{"vocab_size": 8192, "hidden_act": "relu", "final_lr_fraction": 0.03}
MLP neurons of a small language model. Each row is named by its layer, matrix (up: input weights; down: output weights) and neuron, and shows model dimensions 170-340. Each number is 128 + 32 x the weight over its row's rms, rounded and kept within 0 to 255. Numbers have three digits each.
After each neuron's rows is what it responds to, as a language model described it from the Wikipedia text at the highest values.

L2.up163:145125170135119170139119088095126114161039150113114110150099106127201145132126093165075074101122175113119172115131132124124166141087138146096157204201143120106149168139161131131159136102070164154105111171140142127131102107127177118079109135090131160113176148117151201146147133102127152126155166167150055095161105125209162094168120079157128173071114120214133101172118116088147059120105115101128067120111164186100100117105102150111188113107092063141108105102124167132073109085097054097088118169154124093129103126212
L2.down163:103178203141166147141118122138131131122146144203109144157090119158099081151129123098211131126130118117151121156107114117105180124108144091109151149171098107157097181106153137097122153119146156155112136114111079174085087146084144162132149186055113163098215146086183126117162111139090189115194145155077078124083145118173149119165111148056047187048163124134171133149153147128132093112122152147228132081109092094098114135097145126106150161049134159095182098114118092087137117091144140085150206132133107137160115150058
Responds to: Opening quotes and prefixes. Mostly opening quotation marks mid-sentence after reporting verbs (said, argues that, replied), plus hyphens and prefixes like al-, el, co-.

L10.up3943:095184178142102141103090140131149119154123097139081113151093144111167095173036169139079097078124124111137184148073184186069133019109084097193147115121119114154066097164112090091086121148130104159136120112119186106154152162174175072116136116125084098089184111144147092129090104077120111125137121185142169171156141163121196122085068066150122117158119106163128095124189180099121110093103126106145076091141128098129133143126124099114152173114144159100129164110133180161174173107127122079109096162128127165164150137083
L10.down3943:143183125113108126130124174162129092129091105108110103121183115183083146140148079145167137153161118147105149149162147093134149113182121207153114150068092128158149137086065092139116159148151179113139104128153102151094139125144151111064144145118201086103151151079144130158150066126126112100112101192118122117131162139115154116217104106173104097196138174196145125113076172153134175081071091102135099118147138156097154166105092135065143127093113119086120085155166129134112182121114191103143148126098152168086113144186
Responds to: Word-start subword fragments. Opening or middle fragments of words split into several tokens, common and foreign alike, such as fra(ncs), sub(mission), gra(dually), La(os).

L11.up589:114107163078153092125137125134096052131047157190101154150173182080130101119175164117131123075191132112124169143067142041110100109131108161177126096106111153066132130162115101198147114124089125106052162128126115062152138133133147127154184110168121104081071130170158162146109174153118092128103223122133080166087069129089151090103134124180135123160108107099106168098127162155148068122147128120127139168121158153132146142136099169161096160142163116116153163177074096140167158143153114140099141079083114133119105108158
L11.down589:150095126090100135193086151171042152107075125182115122127121082135162153111067165131114153187098115114151106149204149118089129051166125186115132081077111081163121115112115123138155145070142133121168099114105087124125101142164104107095114101164158184216134134160128069118134134174084120111117168126159186156098157130112114113149149125130139097103108140124132139091181151058121125104132159098106120107127130132067135041133131109135092080110169117111111177121136100132074125092148151153113111128187157159121099091080
Responds to: Institution and organization name words. Words that begin or head names of institutions, parties and bodies, such as political (party), University, Senate, House, United, National, Institute.

L2.up3717:121115166096190132088162124108126213132174120162145138122101126104078145129107161148146147078142122158118123163101154147028144148164105084108138107076138149154152116073121078071128162062126108107112148204115193145141144121104089169104107146152154181139148162079141110158137152152195147096124091149156113155103093169100121103105138137058113207122130124138110108134119127117083072122043153062117143128150082125124158169128103112060155166122116184173140160157092122100118118068131110117183145126112156097212142167069
L2.down3717:076143131137093094097107086132141105085168088094195179173154111069156139119091095153106166122144130123163139115145130120116063131130152100152135110109110156117086105144116156145181093113048175163198107099152128122118142085143091114153162132147143141141115132140124108111120107142086131212053126130106169142162163135150066171124113083111088093129088117115192109033133101095122098170137164120135133042104123100169099156140117125134131135151133158159129158112120133140158123111092176078174104102156110167177077057171
Responds to: Infobox and table fields. Tokens inside structured Wikipedia data, strongest on "Density" after "Total:" in population infoboxes, also on units, percent signs and separators in tables.

L11.up1917:160142136114101091139140104132135145157071107171151124055133152106101083089119137102113108143132112186138133079170158081136166136134101176096123127168133061092129097112113103125095161144151149165094114150113106095123169128143122151103103163123120092167099123102099114168192068144094155187131114120117093101126181096124167121111160081127117081198114088133104084142065070103135166089111131132089072181031121130147077147164149168186080114136153104154108097117168141106069150138207093155168128077129144113177120148099
L11.down1917:158100128109155149094155129129116074158122144128104115069124105195160205138158112172134111137084126135088172235144119120167092117178120129137136157094161131113167125165078038186159126106174095137185118195136133203137158119113108160082187117146080137155143127114201073165132126099083126088118084128114089147108080174105112103108139087120157087160098134160171098096134132195158122138184131105111146192135130096172106132109144123115139102099173189141190131170138134116068092132106110057108112168126164138180129102093
Responds to: Start of foreign proper names. Opening syllable fragments of romanized Asian names and titles, mostly in tables and lists, such as Ba(ilin Temple), Ga(inax), Da(isuke); occasionally mid-word pieces like Photo-g-raphy.

L2.up4015:104135155148110071145177114157117145102157183120108155137196142142123127143168149134135080161164173176175134114111108107108114138114090105092185078059083079061102119124093120151133128106090080135158138131107125152162152153134151115124059144128135076111143158145133133118175109093154109117124141100111149148112102132122158178166086088105098176172100189127118229096107127138158111087179146127150048150160178050179195167127111150121091134175205119094167145089114150200118133120158133104127106135080182147159103215119
L2.down4015:162091074168185117180144032119165079151116133074092099152140122124120153086139145067080169186079160081138127129108184164138191105153150186124148147106139126087162129156144099132147207153118156107145120120137184093169154108109181115150179156162146148127136131187099136117094122130165112140157121140124189192090114108167124099113167126177164082154145157093131146106141129135068134111149149116111121137109118099111094114104156086136136118114105123140123145087075152123127106119155067146136164092110142060052114160115
Responds to: Split word-initial fragments. First piece of a word split into odd pieces: a lone space or byte before Ž/Đ/CJK characters (Željava, Đoković, 崇礼), or initial D in D.C., Djokovic.

L11.up1277:160138162118109135141154110131068113133140184090139106116098122103188073115197162184136118106130118085127081129125100162123113126107118055129189086125128136146093160139141117121079110177150149107076139118152152155169155120100126163134102144150098092157086095112102135155129108176123157105106150149105135137134063129079121168103085142149081136138139169122092128140136126192205093062119119095106163180152087138127135144160163092070178199131101121142125141092123086155193102176119142128081127177168094147083095193138
L11.down1277:142133174116144128116058125088186169168146115103192102078077157108219115144114123149124087124137091152120106099181070081131129163180168127110166132092133150141131206090179243146157100117110151133069186151131097070128163157154094093199118201143153145112110153131142085116127094107119139162153191142178138119138096118179091103048074118130126099156151179081081101143080101173076124152135123180094162146140106148096148099102087116119142124098096117098091141100146124082151194143142116117120100122127153127094156165150
Responds to: Opening quote marks. Mid-sentence opening quotation marks before a quoted critic's phrase ("vibrant", "touching performance"); also word-starting pieces like box, head, and date openers In/On July.

L10.up1179:127159157166085104129190132167143150085130118055130123092149137091156127120157090161114138145107180123132061089158163173098133094151167138163148145091138173091139141172116188134128135085212228154099147141071141105159142114129185155090119159093140060094104122102110166151173164154154110129143062088137091107171150120147128125069174124087140120126124113083145119100081167136143195188109143127162130050143169132097127172104132137105137074207136149110118184088144122075118141085056186153118142091100053135173097134132
L10.down1179:165112175109164098156159149136161184135178154086155148097132141109144143109128114147181146105172161140097166212165192133149120141119074165091127161130116132163119139149101255098094189070110101091116186102110157153143128173180094127159088194168156110196092076108149137123140109142101119082089088133151095137218139094127160127087084103134147136128137113081124155137099126136160095161171160079161084154130102107132154207118130178143071078068080089137123085102098122151073138157118198147114130116158153162181174138156
Responds to: Start of names and lines. First word-piece of a capitalized name, surname or call sign (Rap|hael, Hi|nojosa, W|PIX), and line breaks right after == section headers == or list entries.

L2.up206:222133113117153112146099116133065107166138111126136144132135137138148085120171112127096123164143178090143113103110095114128123129219123113079152099115091136064144140112132116125107152150130099177095226146165047102149140176138078166102147101150152117148112095125091165076089160126136139105130197093111173229124103176111146096136136181161098158102101104106148167153113155102143097096131109124115068086185084091160135135113141152123089160099097219120132122097131094111105184116158141071188142103168123122195149127126
L2.down206:093107150150097120179101105096126066172105065129099109117144137100067144085147153106145097081195145141114151104156143159137108112106140188135121171167128218178179152112184171171072101133089139115093149089115127096131158122145176139118150175113104118213093061086157166147154112089080124154147099151168115127138097102154048146158039078134130146116133145146116101137175154121096162071135162121154126180121110131059154114156115083086080122113119134179184121147112173168084190067057087097117137125146117137142149168094
Responds to: Educational institution nouns. Nouns naming schools and colleges, such as University, College, Institute, school, often after "the" or a name; also stray fragments like "ivers" in universe.

L10.up95:109089138116140072109160141143077177141137120081152123142147127140154163104123124129166117156149126104107150133136116119175139118156132119090095119112036212162148085134180118124185155126168157135107118139160125130141143168124120160120126091146061128128140148163154109148094074138144227145186170122055185071086152202108094168112112137047114157185153113153121072142084196098121135117089111120136114157181070150089101152166124177132152119120202102134133130131144044142133151087119134125046096110107128105142116150135
L10.down95:130076171109157161145167115127175166160083138077117104084127160166169172075129109159128123146055144122165081188159149183077125111073182135125106096138111140166171126066128158145079124115149124086122104146126160116176134136176133137155120179188115108126146123086133148126179191067153131132127103160110092165203148157107107105081156186135151099150135129150178099191136143149108108101136140113135129072116159138169181117147089139082141074151151173121119093140160147133113158129085169147123141096149110095130103158094
Responds to: Mid-phrase connector tokens. Fires on tokens that bind a phrase to what follows: of in titled names (Anne of Cleves), opening quotes, word-initial fragments (rec, mis), table pipes.

L11.up1673:154088152161130110104140138150107177183168128125091135034112144164118119126128117172139122120068164134164069072148176147122085189121109147162153136040170059113111118141081135101105061130146155145076106122113131157071129148132184161149139158118167134139174205135165094097115117158105108227114093117138116103125064145102126098090201148124080118124171139114142123133110130091076157167120115165148180117110144141106128095141169115121078123167051136053153130111140117100114129105101148179165115152146088112122107124127
L11.down1673:134200167136125122071120069141121170127115125148139155099136118077141100132157073134146129115160180182118141135153144135128081097105109133122103147155119167140110083140091219161090127188109123132116155113098162135150124079141073109133192229134133132118103092150104136089191121094112151150085140136119127109119079129151111153070119185126181118156151129197114129151120158113090123122117158122089175105112100086134091119107087100108108145130099095157129094135100074131117128201077168124170131203118114180150138125154
Responds to: Mid-item structural fragments. Line breaks before list items or headings, first word-pieces of headings or foreign names (T-ransportation, Th-érèse), and digits after commas in numbers.

L2.up1589:149139146122089153058089146095120157149132163178133137137178133133113175197083026164095105132134196116130136124104088112133153125143132060119137112175119129142068121164164172078110055141118126199079121099150095107062143138126133173107107109124095119128096128175111112149139175124122077140080125210123145102078118169179131073113158082150105131146144129220079107149165101110136102160110113189106180087122110128167179172096113111112141094142115103093205067118113150152151073144117115087128127164081140092093131154105
L2.down1589:139179095153161151146107186147128114153093105102198147133097080074130092134141132115160173156117113139109150173104173150148122127089128182162153140107073122102149131160104173131122130181149112038086125121131080086169085172129060137099130151100141109106132182116073119162102119179069148170094163073158119144139104142100034099144126144117160142111126131076116110080135142138086178126122158143103128168140147154139137134123073119133076118150124110156141125140119089189159131128131100139126080096165156134109159107151
Responds to: Structured-line boundaries. Fires on the line break ending one list item or table row before the next dash or pipe, and on the first = of section headings.

L10.up2531:125104108112125165190090088129133133113161173144097157098123126122098103160109135141143182134138185088109131147074119153102146162142094163119141119147079132100176168026134114127162118144150153150113120107193116049118090052137123150162162111117128168126130127100142119112103114091127155065123132197188093198144095128085153116139128142094127091094120129084122105128118134113143051119175101099095180212135124130110113116101077095113159133160107103193180102142102084091156132190120141116159097085130132114188098151148
L10.down2531:150109140094091153160120171168092115087111120120084156094176140175179162150102110130123190068190084174080131135115131152137134156143107128073120153179099107086141195128149165175144198148112111160037117055182089092121166153176139144163095127128149095126135159150131108083136219130120165110127118087125192148074157129122120126116121098176166112166157112105149073145151170164139113166117114127092144092107095102137110067083151138145177162102047107113129169118141129134164154104107175095122127101125135166136079152128
Responds to: Institution nouns, mid-word pieces. Nouns for institutions, workplaces and places (school, studio, shop, office, company), often starting a compound, plus inner word pieces such as "ism" in charismatic.

L11.up1565:162103144147139017168164143179116152133099167090128114080112105075085149145168132160125138112100184117134137081103133144075211081124092131099112076151113125078134039158121093058087108105158137114097131152118143121162150193100099083136105146091123141138132153137127077148134156140179095105106054134099145162138131081132059089095101159147167163174184149117121133093148162109155157093119108108145150180119202132120185178130119089062122095152155124087146166085107149089080146113155188106131159136120106173146145147130
L11.down1565:128119096151146076131160065079134142144125098056116125153094149121105111086122140127158097103086132119157180120126084149137115110155163095107159088172057140129146089104168146121124180199087165196081181053117113092175140125100140231133132132175146130099138159149138150103184154166091145118143099134180120133117104034155140114128127095144152146192112098146100146156179122086106135112164114136144093141133123137173131148137162166125186135098077109159161111102119176172135062116094157166133132099190075114122191110156
Responds to: Start of title/era phrases. Articles and first word-pieces opening a named work, war, era or genre description, e.g. the Greek War, The Silmarillion, Preclassic; also heading "=" marks.